From a checkpoint of a small transformer trained on Wikipedia: 6.8M parameters.
MLP neurons of a small language model. Each row is named by its layer, matrix (gate and up: input weights) and neuron, and shows model dimensions 64-127. Each number is 128 + 32 x the weight over its row's rms, rounded and kept within 0 to 255. A neuron's up and down rows have the sign that makes its largest values positive.
After each neuron's rows, "fires after" lists the tokens most often just before its 100 highest values on Wikipedia text that the model never trained on.

L2.gate8 [ 91 166  85 194 122 112 167  98  46 106 145  73 156 119  99 109  23  85 112 168 105 108 138 116 101 111 114 123 138 133  90 201 175  85 159 104 150 154 117 108 128 120 164  75 118 127 166 182 105 135 116  93 127 114  95  71 127 132 130 123 193 148 149 145]
L2.up8 [193 159 103 189  78 142 116  32  76 130 153  85 154 106 110 176  71 110 101 138  71  90 122 139 117  56 140  95 137  94 103 219 160  76 113 159 132 139 157  92 134 129 157 116 125 138 125 175  85 126  78  90 103 126 148 162 121 140  92 151 129 107 135 142]
fires after: " s", " v", " S", " p", " st", "S"

L5.gate248 [ 82 187  95 111 171 166 131 141 156  88 139 140 102  61 156 193   4  58  78 159 149 118 123 156 120 141 150 145 135 184  94  83 125 114 188 147  98 105 183 145 113  63 144 113  97 143 154 160  65 188 154 112 116 120 132 144 172 111 119 149  93 127 104 122]
L5.up248 [155 114 147 149 128 189 121 151 134  43 181 144 129 111 108 119 143 124  97 134 201  90 115  81 110 144 139 102  86 164 131  85 151 115 167 116 180 108 122 145 152 110 164 118 125 137 124 118 163 165 121  85 110 148 124  79  95 125 128  48 158 100 103 158]
fires after: " N", " n", " g", "T", "n", "G"

L2.gate206 [104 157 126  73 101  45 124 129  94 184 146 115 118 226 146 140  82 126  88 161  87 133 167 130 116 123 138 155 129 103 115  97 182  94 116 129 120 170 132 143 128  57 126 105 143 157 163 153  55 146 106 136 118 181 166  85 113 141  82  97 133 144 158 109]
L2.up206 [164 138 166 157  84 110 105 125 122  90 132 128 101  89 150 185  85  97 138 121 197 153 132 111 125 172 182  99  88  98 104 168 142 119 145  98 134 113 142 192 132 122  98 127 107 135 149 152 171 121 141 138 121 187 106 116 110  96 152 122 136  93 146 197]
fires after: " s", " S", " p", " r", " P", " spec"

L2.gate252 [169  98 157  77 158 127 174 137 156 171 177 116 131 132  99 158  55 164 120  79 139 108 139 136 135 198 161 161 131 162 128 121 139 164  80 102 128 133 177 183 140  92 129 143 104 109 126  67 141 155 139 139 105 177  86  91  70  88  73  85 196 113 110 142]
L2.up252 [151 156  93 122 147 146 141 163  97 126 192 156 141  87 127 245  68 166 145  88 192 137 170  75  88 148 164 146 181 158 172  77 145 110 151 153 140  97 133 161 105 168 161 148 128 114 160 145 136 164 181 175  35 113 111 122 125  83  96 127 131 110 163 146]
fires after: " p", " W", " R", " f", " r"

L8.gate186 [ 80  91  84  46 144 199  96 128  81 124 114 167  85 102 122 115 106 116 126  98 111 128 110 104 159 168  80 108 146  84 139 144 125 128 163  86 100 173 101 169 139 175 193 154 133 132 163 136  95 178  96 150 162 140 109 132 209 166 147  98 165  94 102 133]
L8.up186 [123 174 141  99 122 107 138 117  95 154 124 162  89 186 125 136 178  90 147 116 100 150 125 151 126 131 111  95 151  99 141  69 119 133 163  92 141 150 110 136  95  70 129 137 107 133  60 109  65 118  83 182 174 120 134 137  87 171 120 155 143  56 192 117]
fires after: "B", "b", "O", "A", "W", " play"

L6.gate206 [130 180 163  88 163 125 134 127 144  89 114 111 108  62 160 126 122 137 102 154 130 162  23 174 154 142 123 139 158 130 177 124 114 136 190 124 126 126 142 129  82 102 114 151 150 109 115  93 122 119 174 113 154 188 151 173 150 114 112 146 145 114 140  99]
L6.up206 [141 132 166 131 143 134 152 142 147 126 121 181 130  56 127  62 137 117 108 131 182 132 126  74 134 119 103  88 170  96 107 133 102  95 151 136 104 178 170 155 125 174 173 146 126 131  66 136 105 147  45  91 174 168 120 148 113 215 196 121 118  88 141 183]
fires after: " N", " E", " A", " n", " a", " "

L2.gate274 [158 116  72 166 116 160 116 100 133 144 150 135 129 127 144 113 120 131 127 118 182 108 134 103 127 123 161 118 120 191 129  71 166  80 145 111 148 149 159 134  86 106  82  83 148 172 150  69 148  98 128 137 173 160 149 135 111  74 180 118 181 146 132  98]
L2.up274 [155 112  89 118 141  77 157 127 120 111 178 118 163 128 175 119 142 160  69 133 121 131 164 155 135 116 140 184 154 159 110 130  93  73 148 123  89  96 131 128 111 153 153  80 136  72 191 109 119 104 126  91 190  80 152  73 161 175  86 106 190  77 115 139]
fires after: " P", "P", "C", " p", " C", " c"

L2.gate17 [114 111 137 111 143 186 108 106  84 110 147 118 143 141 145 118  76  92 119 104  93 128 123 140 119 159 165 116 129 103 159 141 125 128 143  93 177  77 129 191 111 139 142 123 130 144 112 154  88 183  86 134 161 126  97  74 106 145  76 131 121 133 124 114]
L2.up17 [153  81 134  99 125 132 154 130 166 165 101 159 164 175 162 130  79  79  40  71 119 147 118  93 154 149 125 141 141 146 121 126 165  72 147 140 173 135 113 184 103 117 158 119 105 136 172 134 149 111 131 145  80 104  89 106  48 169 105 100 137 135 180 161]
fires after: " st", " w", "W", "A"

L5.gate249 [145 103 114 134 133 172  74 107 130 172 123  83 123 158 189  87 162 132 151 162  51  54 194 100 174 145 145 150 145 130 129  44 132  98 164 144 112  79 143 129  81 119  75 142 132 118 120  88 181 146 157 124 104 163 153 137 205 110 149  95 113  98 123  59]
L5.up249 [170 192 157 177 121 121 143  99 150  64 101 121  23 140 103 112  82  80  93 165  44 125 116 145 144 181 101 156 107 180 147 168 112  78 191 130 121 159 151 132 115 165 166 165  76 109  77 147 159  81 180 142 165 114 150 102 188 135 104  61 158 123 127 116]
fires after: " H", " c", "k", " C", " Th", "W"

L2.gate149 [134 172 153 143 121 114 134 189 138 153 138 170 142 166 102 112  97  72 188 154 189 118  94 118 118 150 121  98 107 141 145 101 154 162  92  92 107 120 127 133  68  82 148  97  78 111 116 177  96 177  78 155 181 122 171 107 105 165 112 149 152 122  72 104]
L2.up149 [ 57 102 204 159 116 108 102 118 156 118  93  81 122  99 149 152 189  98 118 134 205 157 191 135 154  99 151 127 116 137 102 164 137 145 165 159 134  55 157 170 129  53 138 105 144 108 150 140  94  96  93  98 120 121 140 162 144 129  44 133 130 104 127 119]
fires after: " R", " r", " G", "G", " P", "arg"